{
  "n_layer": 12,
  "d_model": 448,
  "norm_eps": 1e-06,
  "positions": "learned",
  "init_std_o": 0.00643,
  "init_std_down": 0.00344,
  "decay_shape": "linear",
  "train_tokens": 314400000
}
MLP neurons of a small language model. Each row is named by its layer, matrix (up: input weights) and neuron, and shows model dimensions 48-303. Each number is 500 + 25 x the weight over its row's rms, rounded and kept within 0 to 999. Numbers have three digits each.
After each neuron's rows, "fires after" lists the tokens most often just before its 100 highest values on Wikipedia text that the model never trained on.

L6.up215:489518509489534503506511465506556499460515474460494513472554510452503490532527506506505486505503453510489475505503526506504525513518468464534449503533500547520493479519553539485486459499506495495488463502504480524506486452491461527459449502474510477526522497486522494463501500508529527470511476484470517479512484489503514507548545509481466532531534475497491471551469435462472434496497455558507528495499479504521501518489520485520462493498503463491530482494501477506498475520535521460510498451545505507516532460516494487490519505488532484528517527509505498486495507502566492519499509485470521502488491515505512518537482516516466484450473511526508505512489502490506473522489490493554498491477492497478568492519490489516521472484568486508526474559492499515491465501478498
fires after: " g", " Bo", "o", " bo", "ga", "re"

L4.up357:521518479524508452495478525505540501478505561501515525514558508500535452530497495475504514466486457474523523492517495490481463528550456510491520541476515481533493468538524527487487509509538520493490501514539532504515480531540505503483526461505493487547517465494527484473521512483482530533507477517491502506525519529500521524526505447502471492466530515515472503438520484526490491501469471509508537455516474498522505493518461473427483512455498535499484491496482483515508516474533490510451524492524493510500500514470504514477510484500474470513564473493484464499478460528497536474507476517488491478464496510513525506438519484476482486506471499512526468513469458458513518516484502527506523478484496487476528489505507487504482505502536539507504497485483527524511499485486467
fires after: ",", ";", "\n", " the", " and"

L4.up606:514511489520507489537448464560501503537496444489506454471461523476504523517480487488520486462470503535503506501505535547514496522514470487501519551493471475513480479541506455531491506496453512463463471456473505492470540496460501494512510541475505511482502528493472478554507507475512474494561523473505476496515491472509490469531458503503457499504477508552495501539436525472501487485521520486550497522471479494522526511432513509477495516481472520484498455483504526508525524480471499506483478478515488498548490497481503513529471459461536492464497541502529486479482527492505508531510474452513487501486482554523530456529497473494496499521522483495500543541509498512521504541499518495499495469543473503523495547504491506497474516450465501458509498486491509533501526511461492
fires after: "lo", " f", "tro", "gra", "p", "ju"

L4.up432:501535488509501484538490496539535468476504513480506469482551526489493482567511485477503507443485446522468485511520454515516505501517489510451522494516515467497478504540496504482526480538500494503456511503477497507522499514497510498512479466507503487530519463499514497468513507533485550522526496497476510465495486489464583506523491473498491532512525496476516439507497538462499476541491501502522467457532476469519498518516493478469526402471516504503501464495468510513539490473478481495465525518539464533464478469471494525482520486530482503517514490492505461474533530478525500513499534536492488495485528519550536491449495512511506469523431468526515441485496528508505453539487496465534488473463478504528468486481504512524476513505453527520463484507520509538516530522527500
fires after: " ", " (", "A", "\n", " The", " the"

L4.up806:511517496526514485473523515483521526494489531510491489521493483506520516494498489493520475463496481492478518503451527507474485513518499493473525555504532465531499493476524522489521441482479518481524471511541515535502448508538476495484467524494516499527492475465522497477496496507507536495488464528546494502521513501504497507501509472499482527536546492488501493504505494476481512513530508502528506462477501513498525504461514506474433517468542522458489492492498518461473485448482484544469479504529497523520500488551516495486499506486511489530517503509462457490515497509490463471512517526507503476468507527501498516464523458477500524548537516496541511507474531488520494508488492516490500510490538509477514561534523487525471511504480498465488561519497503510489491551488456
fires after: ",", " Ma", "N", "ma", ";"

L6.up622:497543486506511503536503544482520472531520512487515515498493486476547487498510462533498486493537483507498477510499524536507484518517485467508507533513507477553487510504519512479528466502522479506498492523527513501522500468515497505540470465489566528489547473510507528497504465529490507499470495508515483477538473530512533506510520501516497472518524505492500480473498490488513498518477496553460489453465470523485520545480542518523493481469527538508484517460515516496508545482527533537444487501500469489498499524457532466455471495480524495527542520509529487492486499488502501494498490498485506462526509553519505496527533537469513472520438499538515466522506492524486510530499455537474524499478480489500529484525489480528485497451472486493514508458500509479476486495542501
fires after: " 19", " In", "th", " 18", "20", " 17"

L7.up810:517514478527462512543462546502492467479514567520524482506476496529499517480504514463486468468506491517472513542533539488504523498516509500462474530489502488500524488496535474493488462480461544468498495453482499488508504537508441517524482510513483478518501469496467456466524494515459512527520524463533485464536532455535515492487488493497497479484479497537432493520525499479509534533472466492482434510527480525496487471496526499499453466534518479482486502458542536463480464470488502535493442511513518506504455494570494549515479490482535517529512486535493446481463529484474498502488405488522499476498491519482503483489523496481493506538513523554467517499469501516489476527512485519474514479496467490502463490515510500479486556481490523469478517500494547505488516493486495
fires after: " a", " A"

L4.up2:492495456474541491513480508565515459474496516537504502530484499502527478485497485484503538466488540498531514501503542503545491527491495494537477523473530518505505485525483498544475525499492518517474522510528495487513460487513549519506506493519507534473485523475522442494504534482496524509539519433504496561506536464526462502537500533516484490501462500477506503474484503436497516456455496502487515532520466471502508517464540503484451506501514487493506516502541483502500518505505495500489525548469481507505498473473522477494480520492511496477450539496509462505482529515531528566496499493512503496471513539472531506486510493483508523464530515450494473497527509510523507504534495503498519477544483499481508505470578531495499455442499508478460514462478494540490508582468515
fires after: "po", "c", "mo", "p", "lo", " po"

L6.up520:496483489521496503497483458499530558481508474499459468507500572494555439453510481514505497491510517492526499517511522456502508511542455496484469497487522523484501500512507470505542459493479456489484464458498523542498509461446529460520501470456478519480451500497519479477521519522525505485519471520500452495495457508525529470522513523490508532500539514499477486528487491505503493476511536537544534467521511472489536483492472544504510505557492513476482525507489498504506521485502495498500484484502550513508512501469532513507510515523478504476516503511515487544493475488499434509497508502540489515476504538569509490510500489514430479481489527503536488527516540486460523528453517500486522543453503483551496511495445505501486497518476495505509487514500471499481525504513513
fires after: "al", "\n", "ar", "har", " Al", "r"

L4.up861:494540466533486497522509535542494480502484537486523512453532514500494474479493479512498528509487467538519502494546489481512490519522466494528497489503487483515462504540502521510513504483520514499486506458544529498527505484501479533506533508506509438517510477535511488491499526457520504498521532460517505491528484513531500563494445451478451523509478514475504470426473506471508463504521495537494507504487517473530503557466504501458512468504512528543548538511450496535492514481432504506461477486538498520460501529507466472502466472514506523516480522495468478478465507491515542509497499495493545493463548532473477508485482508488458514552528465505520496493480521479520509565491485495529486563536483485511494491506459497491490518529526532468531462490526463493514462523484536
fires after: " w", " W", " lo", " Win", " 1"

L3.up278:515528524524500482548505512499504471499491535489526504514541449477491460467540486482490510527503464516469520470524517508510467523473490432501533552507500524491532541523523513470458537518496522498485494466536538486508451497493496556517461472451513524484500498508510502526498462496484468449501501481537521510497490504539484477544515490442484477507484558507515502522522475517504480504496511523468494539486534549504553504528511553488511498522479515493522497487525539502528512459510496526505517414504517517503486478511564496504477492472532496483504500474525504541455521469514483454478474490493509515470461524504461490530494516503477505495489474496458517507513510498471483517543464501512542495458480507529484500511531465525451509468479539539505508517499476468499529505537460
fires after: " 19", " 18", " War"

L4.up662:500495434500449470483456535533477475501509430519530562499485484482463499509497471530521461452490521490498462514544494483489497525490468514454557523450529481487521538527510452519498508517518525483470482511492498532469535475517583466527510538492512472498462478487530523508545514502506456497503526503505485531480571468489451505543543505475453486472492481479478510503520509488479488468490494509525506476429517471494499502480463480495496458505538504508507495494491511493481509468526493501511529504508520479490533494474458481471522459521506512539478543494544479500517482492507505528480503509490528466524480508515491477500513545494500472507483460472535484472492473506501550489506503529475484480531474516473453533510498488508486506498504550536508492471532489460511502485490466
fires after: " ", " the", " M", " an", " m", " The"

L7.up531:543486476474515517501480509487539475510505466504494512506542485473530476530504492510496476500482457506472571520475532570529515510469492473478520497487492472467518489513493490499547464451527497507509470478499514553475489485521463489483501472512465486497528485514523465534507504491504464513515454488522506507497482516507498526458481482535523516498534506498490500505531513495517477509531474491492483489487546469481501485518496471430496483452541523457524496480479492466510482482490496489507484512467488527553521487502544515522513501494447517484483467518494452516488486517469444533535491513471522499489509449458529489506495525466489427563496493550498490473476479491527470525507476494495473486520499500491538544544538514523473501503476504513532495509471491505502515500473535
fires after: " |", " the", " in"

L3.up427:472485487500474498491490483512510525467476492513505499483544514500507466453486520500519494470492469517491514501532505489486523523508475485458512522473542439469506476465505461521534499533501515468491474494531527482468504473541498457498539513493472500531519480496495492483463529512518528491511530535525490462483521496506482545498512479499438508500526504509444472457494483467490501501538457525503504497452479496531500480510510494489470429503530535542544495455463537531514485473467492501494502510521532583477525510476527486530491516503496510569527511520481472521514505509474513547507484496517539421471564504486503537523499498495440507534491503513538483482485507509472489518500512524539495421485522503552499501510500473519491521495511490490541493489493496532473519491476468
fires after: " (", "-", " \""

L6.up24:488486482505476547503476498521472524497490517484549531482515534514469492527505483500510512483477502501509527525443502482506517507504501490530478451497531470453522488509495507526511501488489487501500457489497496517508463474498513526501496516480545482496524483481538502490505506498485542502503524518495526501524533489494461473470509493516491475494484557509495502496542463500477463526517495531426522516444514439489494499493512517479527450484463465530488531494461527502501513462531490507440499531493508514503495505543506489496474477525523535487549492490512472531525507474490486556458513538521501495532532549487511486462501536489489541498448511546496484487531537492482491488493481490481489502533499466485499497473489549487449535501501515495466517440509525532493530489482538
fires after: " P", "T", " T", "P", " C", " O"

L3.up298:544434443537463462512487510485500520533473498492507458482507533475552489509496473461487515508528496530486488469522467483473497505502512507514516505511505498506518466522504520528544538508504520490488466481520498522480509513490460492524484495504515488481545493509516488492481501531496424491509478522519472498509479465470527506530500501478496462511484505483496474508477492522492476506514513529520517485510506462535520500502499540511507496484464473474486505460443558503511500468481516476466514497491557544532489516533584477527497518488504509494497532512504557568480514488467488517500495510544445528501513460522475474483577536497524484482447497493540529530520496532533481540515503502516494466503488504475508512492448466504457468467460474480538537500488453503507484456522490
fires after: "ar", "il", "ol", "al"

L5.up76:495489463476488481478510454515489490510487432460530495539517488451514504502534501487512488511467524488502506520448545498522486520495496509510477530490516486525493512469511543489561477542512487494465493524484559488505504482459531501500532548458530483502534480506504512492479514507498531461473479495489463496514482505476546483474528485473488518466503497518506480537517505501463509530510505571455478477477493471492529528491478456506484446477505495561476485499449515511534506486468551457493528492526509522457519466490473483473501520524498487508478522521528534485503507489492520534496500498532476484522554509509510529495475516523490498472481430493538494494482508466507484488499485495523524516538455504487473552474493527511447537503499476531440513469480510517496484498449518
fires after: " G", " St", " P", "S", " J", " V"

L6.up778:499490490495491518504481466474437498475449541490533499527481476449502509488510511561509503492529502565473494488512478469422510516495469532496458450514489486475498512544523512521517498506512501513493508484518503474524487486506511522512512511533473453456518508492502506505505520566517458491473567486534512477508541479495487516493459505468499476508428517511525490498513441443452446516491481513504505516484496492498506492516484492470522473506533478530499502518494462496498517494493516536523486514498523498541498493527481547484501484498519475496498510504500521470468555478506492493502510553531538534486524514514504499482500504528465486514461519545494515486488494451455538503515499471489512526480458488475501510521482499532499489481520502480452519457490460496484500502527500
fires after: "d", " T", "t", " October", "th"

L3.up139:483457535500488525492487483512502480537462484496518511491505518504494502491538479439477507493491487556491504480480522468492504526474498492492487507453488472493518453507471461475535534502566523469496469472512503495496491494499523502496518498492517490493520477483479531487509496478496556442500535480534493479493528494538496510469455450521480492500478584472483497465538461470476492508527490530497458501502487493516513483456505496482535497490522522521511493537488496487493538482470505487463490487511489547470521493514498515488459467532536480499538484492554500492472488460515564524477492499488534463527525523511526501464516501493470503519527486473516478509503502471493486563510517487510497559513473461502493488518516492514423503485496466508485490452503496537512505497488508
fires after: " T", " 1", " W", " B", " 2"

L4.up638:487479434475517501528528470531510500484533529513546458484514534500535505509462485486498502474508474484459496515535514461505499511531503480487441487500552503494521496492561497528493447481493547496502466522479495557522526476504524518523515500490473512498505520525506543486486521460498511486476545485479530506554502515522561542532511484514479474514457527496560544481464496450453505503491461499488552494491471495496502506508486497521488480488492488503526493545504529521496496535492509476483477513525537518542493503513515486508500459511528509498500498524524511520501513497539520556472521492530476482442524508491517529490450544478501457453523485511498493530516443546460509467492516479552490485468483514556499495515519516488489474495473418500512538480461483506491509505493498
fires after: " Bo", " E", "o", "e", "le", "E"

L3.up552:483522477454500481551505482528495517485509494504472472539544490487497515461534489479474508489580510520471543471451512441499496519532501495511476509447509537488500450545545500463556508515487515511474486432505524524508473539431520500491500493484542492518513520470462457479528539508502466497526529465471475503486511462468453513522485465481496492482522519489528535513494519499482472501494515515513492479528486476507511473453467535521496474500481486494501487481490520564509507528517510520481468486524557499495484489515538529522532460500505552486507505528489476520507497490522491490481534531549492516546516473471531481508498496489476508509511545482507469528504530457521501476518530516513518454547509496497493505490534462442505504513512502529544527489476459548525486512510485
fires after: " Jo", "li", " for", "ci", "ur", " Pri"

L6.up144:521524493549479496499517540480472514522510461478501535478508524486483513536489468501519535461540510529514487487517469500520497510498479511497496484517491530534521529525509467500503476502506486515450519491550514514459509508496529510510518499506508441482450482508530476522496482510474530516510484474514524510476537454466499543497510497511490522463466462556551445487456459474514469558482533508482485492502486512548526541458487457504516524510479485484466512468530497494527511492522508490544522489492490507512508460499475520502529480503482523466525501483496490494495452485499457507510507489538482497492491511508499506513507525489497487525472478464522498465499475496481518549530466518484542480540503475500500511488475514523493498502520490552455499451486502492519532442519520
fires after: "s", " the", " An", "ch", "ur", " an"

L6.up89:466521464521529518516444469528486461514485483516503532511467508502539520498534518550504479482483517485496524488444481505522533520461470449504508500495474469492473489515489524476486494501525520464506507490502496492480494498511526553481532508501547480475465498538506484484510491505536486490511490451468522526544489519499469486496477530519487479484461513491517480535505489477491501561530475490534460524474492484525520464473453501486519488465500504470495530479511511478577494473537546525490489515502492496515554471509528475472458472476469494482492552506509475488450490523525462505503531496471482488526515529467509522500512543484516503486454515508527491449452491541512482529480469529483498496512483510504463506492536532541492508488493537449500579469516433501492545511486503
fires after: "p", "app", " imp", "f", "mp"

L3.up18:498525478511470496486457489510528463517502469490538528522511498497512513516492478509498506506484491519535495457481541470513479517473495483474490517530489471490514485506502488489524485508524539524561442505479540484499430506542481511495472531460505469483555459495517491494515494500478510448489487483493488502491527484479486473506482472479488530519500519486530502508556548487476486519451520505483474473499486464522524520514498521508516512518449446522508514484507594489522456470481510513447444509518505527494549498488493558473484527456530457528483530529481476480508464512463487464521492514532471440518480515520486453445513458497498513506517544512524488500521503495504495490542488510505514480479509489515463504486498494451508529510533490500422529498481521507504504547531453
fires after: "ung", " A", " a", "g", "c", "us"

L5.up45:518490500468453481524505490547540488454524551514503532526549499485500515498539530481500498499434458488510470472511475515512517518508514464443478484550508470492529494494520553497526492476537491515526522481505510517480518502497530521495484461494485495506503491501498498497462503451494506450454522485506525506514542511493561514501509480536472521514486535531503495482499466463505474511477461513522525492461493517492514484486470508477512459478529510531513503520488507489508511418531493492465462535536489503458505529470498529494491478516480472569549447483513439493508515498505566507483527507488528490485537499513562495482508518502500485497519487524503480471514497508516486496455509484518496483514473505512519474542498502532471515468477493489481524483494487494509547498461471
fires after: " 1", " 2", " F", " O", "o"

L5.up400:509475466513461492508487510568526501505498500482513476480508431489497499568506477508499478493480506505494533501522483488478550506493479501481479526520527515526483504568486505476500495472548488523509475474452506526472491541484482494493528510487524471510469506522511506513512508459518497495551536424497505550527503496524472539502503490542489500511482471525548472518447493493516492533485499537466455477486487500513520529454465480482519460424534506512521538486471493521511506482499495484493511525524522502485521536516493490512506489458528498527543482497514511528503466503505482518508523509513512493483531521465495474462506472446482494495568481489531491514515541525529477526465519488471493496437483528470520479509496519475503483488532541495467475482497476488489514475473514
fires after: " f", " F", " Ba", "un", "qua", " car"

L7.up792:544510456500516520425496546499535505514497480506500519481465478470486475496511461458483514500497484482510490496501479488514495526537519496513468461524531519502491459539497438467477448475498551495520494502482528520476528500501495486472477516467513461489494530473509479486521499487509510468535519509482516507518513524512493531478466538464484487521496512482507466520428512473486520526472494513511465473525486495478501457497520495519553496519505532497461558532505481492519541525471512495480466451496499515499546525557507515497459481467525543473513506492493525493534463487474496484541494492543478504519491504503548479458463550470529530481448489514514480525504520491472549467540500473494498516548507466486464564531506557533508508530518519485512467498487518499438509522530539
fires after: "s", "mo", " San", "ne", " So"

L4.up646:494481462454466505489476517521511500480485495482533520473530493495493478488470495463513490485491505501542506499561541470496511501476456471485479499520545510522486501473512531481513534526472485507506514530531471531536482484514501455535485498508502509496534473454504537517510524521491460495488515469509527522517524504493555516509487436483504529520463505533518478484544536457497490487473468529532526466521504460506502520484480538470519466469472502519508543527481466507519497451479523472489494515487578493492491450534485501507496475499460481492539519507508455486515474530542497525483549528531538512464500532440484484450460531489475473483485492515508495523465481477458492495490472490514471514516478522520467490496523530520485482518492455481498519478516467506498471493485496
fires after: " T", " P", " B", " St", " Ba", " K"

L6.up483:502484497476453495465488531493497522531476571464504525475478481470533503482495508450495519508468556496466521491513489497497509520539461489498477489499503475504516517526505471445525510521510563496501522519457518527509476470514520506497518494505517475476550466486537524499509507482515492502467493512524487504505498481502502516477502525513511511477466507507526476513556499475483449534474500508496485504480506498552512520502469527496510512540474456513517493454456536464502522442494563489478493457522533486547513517521512502487486452506518518559527530497514474517464552521520495485500492496572485467499509473504492467484465493467466451468481487542514490497486510497516497496501538496466534560489460515498465453530514513515513524480481531529452495468501500497488486498522489
fires after: "t", " D", " T", " L", "d"

L4.up322:487525432457470532487459500520550550513498513494528491502515481490493520482515490475527523490576511521509526487513518454483481516527509514502481510453531553522517451492526498443526508505513496519501488479501463522532507468471522474535516476513540468470515545477487492468541487531517488478510517519496487520522533506508471491502531525478510481535490544489457506511515442510474493510492479517561506480502480519498502526487493530480497492482477480472497544488463446534469513528478471512503531502483490500519519480508517520451486480490524498509509523509506520505449529538500574535474498475505512489545485511514515500495487487469513494458496494475511492510540482451488497496459497541511515455487472536445485512479530451422509481500494528474492493506525512551516515466519469
fires after: "e", "th", "o", " Go", "go", "it"

L4.up341:477475497509516523505470451510528488534465480496539509501442458481492466559477487519498505494525496488520489495468511478501515524459517512501494533473486486508478450481503522506530520474471526466518453496476499500490470497480491512525490520496517468487513485483492546498531495475505512485517483494502502491538477499508482464501507511514491476519464500490515490551503487486521474539509478516474503477489537505525502508468521513479525471467533483538514490565529511529533504483467495497493522526528532483488491492493509499461492496532527439480493554501479499518505506498537452527490498503502518529534522517491497480439462514506501475534559537486470470506466514513502479504465500430481491484491475489510495470472519516529523466494547527477464485460500453475488466525485504
fires after: "p", " V", " sign", " comp", " App", "mp"

L6.up717:471509437540490498510516496506541477515475459531522526491524515477540464528496481493542454487475494511527539500514533487537481531515467483456506524485520476483455500543494474467483494494499564491469512536514547532509513554494461514512494501511508480522519449502536485522470524531502530496459494495505507505512511486496509496468494476503494496463542527564503525496490476512510539520487492527520482485475462494537500493505472453483480454486509536497494495497458481534487502421466519504480465503494497509490521512469494492508501483473509558517528522514495458509500471458475476551472500531485548481463538486547537504481524533467493451501462482493536438513500484489495457545498483497501470498463485467543481510559518525522468529508479510512481515493501493499469513489509535
fires after: " |", " (", " \"", " the"

L6.up367:509486463498484529500500576503522499472504505504497531497522497513520482481511481452500542527509504518518489488527553507462509514536506486481472503493474508492489481556536537482505484514474505516509516486481438510492488481523480475504536472490535491506544495520485527486519507526510478497502513451444524486513490469484472540506476449507448485516494519504476531451499496449491490498512496534551520503503435464453531479496505536495535522495522501465502508452469503471489465466492483540473459507509511506477535485492561521526478510476506480526516563492499530509533510465489503502497520548524504527505471491493493525523523484474475432500502483517476509521540508504508521514499509479512506498490511511520535493502450506474501476525492494475499474524525523494498499477545495
fires after: " to", "o", "e", "al", " Sa", " Ne"

L4.up55:500484436548475502527479506475508509562473544509556501517495472483494488499444498502507497493537532477489499496512471444488487502485473509517495455493447526486467533522511452508529514523508518474521452514502518523501465484506558510531480529483551506508514514498498501505510523527537516499488496523480481446487483451467507481504512522500463462501464536525511493506548489495460475510520460523495482486503522494539502552486499540494522488512506476514492523469484490487540482482496504485486488486491477497518531501501511565513514504501484481475510507487491523522510510490508476498500465515503450467521527519552509478485556536493492512502498505467475520478480538489483463512484487480518486527495489482505528506517499478485492489522458474448521521485489433471504492489536481
fires after: " J", "D", "d", "t", "il", " to"

L6.up250:502528476484490527483546514482539524500480439487495506505509546481507525461494472502523504517523463490476502489498496530484538519474491487495456464529504447508526529477581559506512530518471486492438480486481466478493513524483522503526523540503523516495509543506532508504484507543533462481515528516532507514480469498527517535503462502559463541482495508501490502490496504485506476534497510496481478496457510463482529511473514514517499453526486489570482491529515532492467536458538475472463547474537473495496510530464513538485480467506543487500520527537508506481508467499472510507499508488520521505526491518488476463460504483498487513523436501576514498509549520493501505474515464528515459487535512514554483501464481468452479518490516513473512493520508457497509453527460498
fires after: " S", "o", "ad", "l", "e"

L6.up850:515450509499485534526504451550537459492481519497489469495484511491498503484505479497514543505479513525507512453500515495489534536513508515509491448516548510509492498490488532508526530510517524492477511481492554514525513464478519497530511517478499477526501491500498504500489509484501488511471538466518455507486492497491495468540454475490450462501506509518510511515466522478469525525503511507495490559480431513490505534521440497501509487481517510500519508525471493490488526475475557490470474476546492525459502472520500527477482506529469508529500480563492483530507552485479505542481494476497521493494519510469554521507533494516514517503460511510482500486515487489472503495485498486436504488533490480468417497481475534528531548450528527548508534496476521507488520477484514
fires after: " F", " f", " G", "f", "F"

L5.up709:483506516502447452516523498561509464492477488501503464507450473484502513490479475553516538475474480505515507490498536492500506502501472488468548502501572490491528510502515497527496486529499497557498477494492509474497507505516480483501487538486485472508467483515557468502478493469532475509477490497494543501524542481451557494488496506528527487528511524448519466533451474469474509498553517496517447459502512502512507494544473508461485543503514500524528504433508499531526449508527515514506456509482516486458514501509470518517522521531519527541512530505459477501493482494522470510459514490516526494531513469498467502515517516509527484499465532492528454503530552468504495476503540540536492494510494485501525492504490483500484476511493434518506495480509483481496442487517462
fires after: "gu", "vo", " Bu", " Ja"

L6.up512:512501520502461509475526475521555548493444497505499506503499502471504535518501484488503573498515529547487516464520487488460489507526493475504519490506531518487516504523556496521531502533511490463510495481487519514485509501478526477528513523499532537493522492503517527510507522541506487509510508509470513502479538491447481508485503515488467495499495478486477523528514521483505477505486476495534498486519483488479504554475456536504500493522470488533475460561444499480526507472523433504453462529525499534492498464453561539507495494511519491486545516458524504505490537508456540523486517492510524458491526502532516501490481498511456452481493503578517512534508530523525491493490475538500483497510444507471494502510488462469487522479515500501468492490516467529516514476505517
fires after: "al", "y", " Go", "e", "i", "l"

L4.up671:504460463478511445533509472503515484502444477511514473521511520523503498478481499517511536507539488478503511508489545511502506525515495530503542530520519490460493526470512513480527484554484520493470487474507473545537522502511481501530528544461518483526497479527487538521481522453505492476522487529496545499517501510503456493515504482506488503480493467501490520570516482501482483509508493557470495493462503495479505493500465486511519469485478494529492538513496505500496538480446453470478517512497513522475511521512499522490498484541485544502523475537496499541516520455528488522476430554484498507536485493493498511505489492528449512495506508515502503526517532530526503475462478460462518483524476509513456534475525514458501550448516492421502498500506528504499479510515503
fires after: " S", " Z", " P", " C", " G", "P"

L7.up703:446512505543488479506492499478495501506475504510528512485497505479535471539503489496515452443476513501523509485500493508515507510538499447503483497500472473480496510483466515478473482554524499499502491503501524509518495510528513476516497494508528494524553511494501449494511471496524531534492504561479510490566508516506515520535500493527454466462511525525496446490526499496490498481541527517449476471512485528525502515502509477447491522477499515536474523496452482493534517502484511511473496493502463501520489520458529510481467537484498496506569494507535431483510487482490486528499520529464513496552465517536489498500549492441476477509487509481476482486495526465496502487491524524482493546502479490487508520472552477549424522488465510500491498502512473506497542522498487
fires after: " in", " In", " 19", ",", "In", " May"

L6.up455:515479495501508570502498538529497556489499447542477492490491487503534491478492496524494532530501512540491505476505505472533564517517537469481505476542510519491463509473463528493497508454504532491500497498474486522477511476490461513467487488491541498489433446490518499493486494482511508441495490424502485521541493527488539482543511441488491505495497513503426488483506514502510510472525480476514488511507457477511516517479514510507502490463495531575524490522497478479506478452507514542509522513508490500513501459505493523514499520492483472495456497503516446456512504513468527481526497441441572500483531528505492498502578490477488505456483457520517499518473493478521531464511504455518498539506481481515476476481494524482489533485490515499456521509495507519490535480476538
fires after: " f", "f", "–", " re", " Be", " co"

L6.up474:515507474498441513463494493461531505538507484501508489518515483522437491524497486513512503525506466473492512505439502523470500520483471468510512459485538493503481510502521483489480575491506485511496495523462478494475527513501493512509479508434520524524479541470520496514515519505479504485533499539524507486463484502509529511492543503459503524486503482489509496522449526497508509501482498560500531451471456442491530503493493452481540521522507536437503542501496487480462529488532510503534517474488538482509488484502531465482481474483522514530490500551521484517501476483480470469513509503493457518499529498493507565505495486532494533457487476522508504537501491481455493516546485484491492515553502498439517519511490526468522493499470492504494492548503511488495521506504483
fires after: "s", "ri", "tan", " San", "an", "al"

L4.up430:527487416496478449548477499498501512473508511519470428487542511511554502516473484492487487471516500499521503480531538452487516499532489511513477521477504510477514506522519472477504484503452536458480487489491535505472507490489476480510506516508529521503495521489500489518514504543505492481538522510520540487494484485490464516479504461474502495514496543495499483477505490517495496479516502516557514479463525501551499501488475493486503516534477500522547484446508523481473479475508483459473493476486554477512498475520497510498482480480516553523527502522495549538520519474552505508525485486521446442446497525532472509530487494503526515483487450489497516485505482495466484504476502527470516516460486501554479509537518470467503486515490505480522485511526490483502499468532492
fires after: "ar", "il", "al", "li"

L3.up71:509493501515480521480485510524504528494470487489506502483497511454443475493532484536501514494505486508480496521484502494483495509462515508515445497523516490572503478518523480484528496477455505494497491536502555431495511493536487513536497481517487537495440509522502472481516474524469491458516476508516494444471514503504482523502536463513480531530495539435524517480459516502464521498502466490524513498484492489473509491505505491494489504508483489493482464461474499460465493523478473473483481475497507488533520501508493532487489500507492500534500570517517513467471480476538493481549503480521493466497478525514494516496544474505500496513495489543488504435489435501508517500502533471492501493491500499529521502503490508482500507497542477535538483525551551466494502495434515
fires after: " st", " work", " per", " program", " list"

L4.up83:509481520533496481463510522540497468514480531477543527509497491522465553511493483447515469496498480510547487463495512466518496526528471457482507517487527505563499492523497483492513524528531494528481489488499503507510512500496530495517474517483475485506530501530503453514548573478486501490469554474513524521521520495535506524527521478511484502500455512493512471526521492492525506495457521495522523439483474491529516513496503502515526494463470490506525538482482533474472505459521535508499491511530487498459498476526497494545484476501547457523491496492512490485527501477502525574497549501495502469490529529538518467500497508481501518485521468512512492481511475481489476513473502502555522515515514504501510483481506557493482534503501462494450506500470502514513492475529441
fires after: " B", " T", " H", " Ch"

L4.up46:491462486509521550497474545549514535496495486511543508520519536501532533459471475487528497471516499549452484482507525515515466509513527533476511527482497446529524458473514488506533479456476515479514485511523527523493456530484450506495486473504510484499510459474499504535477551495469480503529475491511488518517557491594481449523509477493500486475473492502469478464486526484482515500501519498510476478536495520475511491488502507486486500449480502479475479448525518483490489470483525514486477471523496507498521423499515508478454504455503478497508513515485521531480462462444501504479466489532447524539480511494472498478481465517458491506542531510473525518482484514495512527525510487463523467503520494514506496503529479484501508494480492530522501525507542492512564502463467
fires after: " a", "id", " A", " to", "co", "d"

L6.up545:523524508457498524519492511537507557499523502478500512543457501508500525556498512560512482534507463492478478475541482478508485505505465476487496520513515515539510550487529527460482527539519487495489493500453510481463500529509537501518522516507500516556469540520511505501529498492519500499568528480483505526484508494527444480519509505521463512537475503517517512543508499465409494505532505476509503519500480439545519547478477472523494481455480487494502536493479519480537506462458481485506466474510478507499511483526492507518460495505507516513495497514480517488500509502538511492538500465502470492454548520481564502498490504508471494467494509520514476438493497490490471489438487495531483520455497529488549529494531513468471473496539473505483518496475502503516551464446508
fires after: " f", " C", " F", " mo", "lo"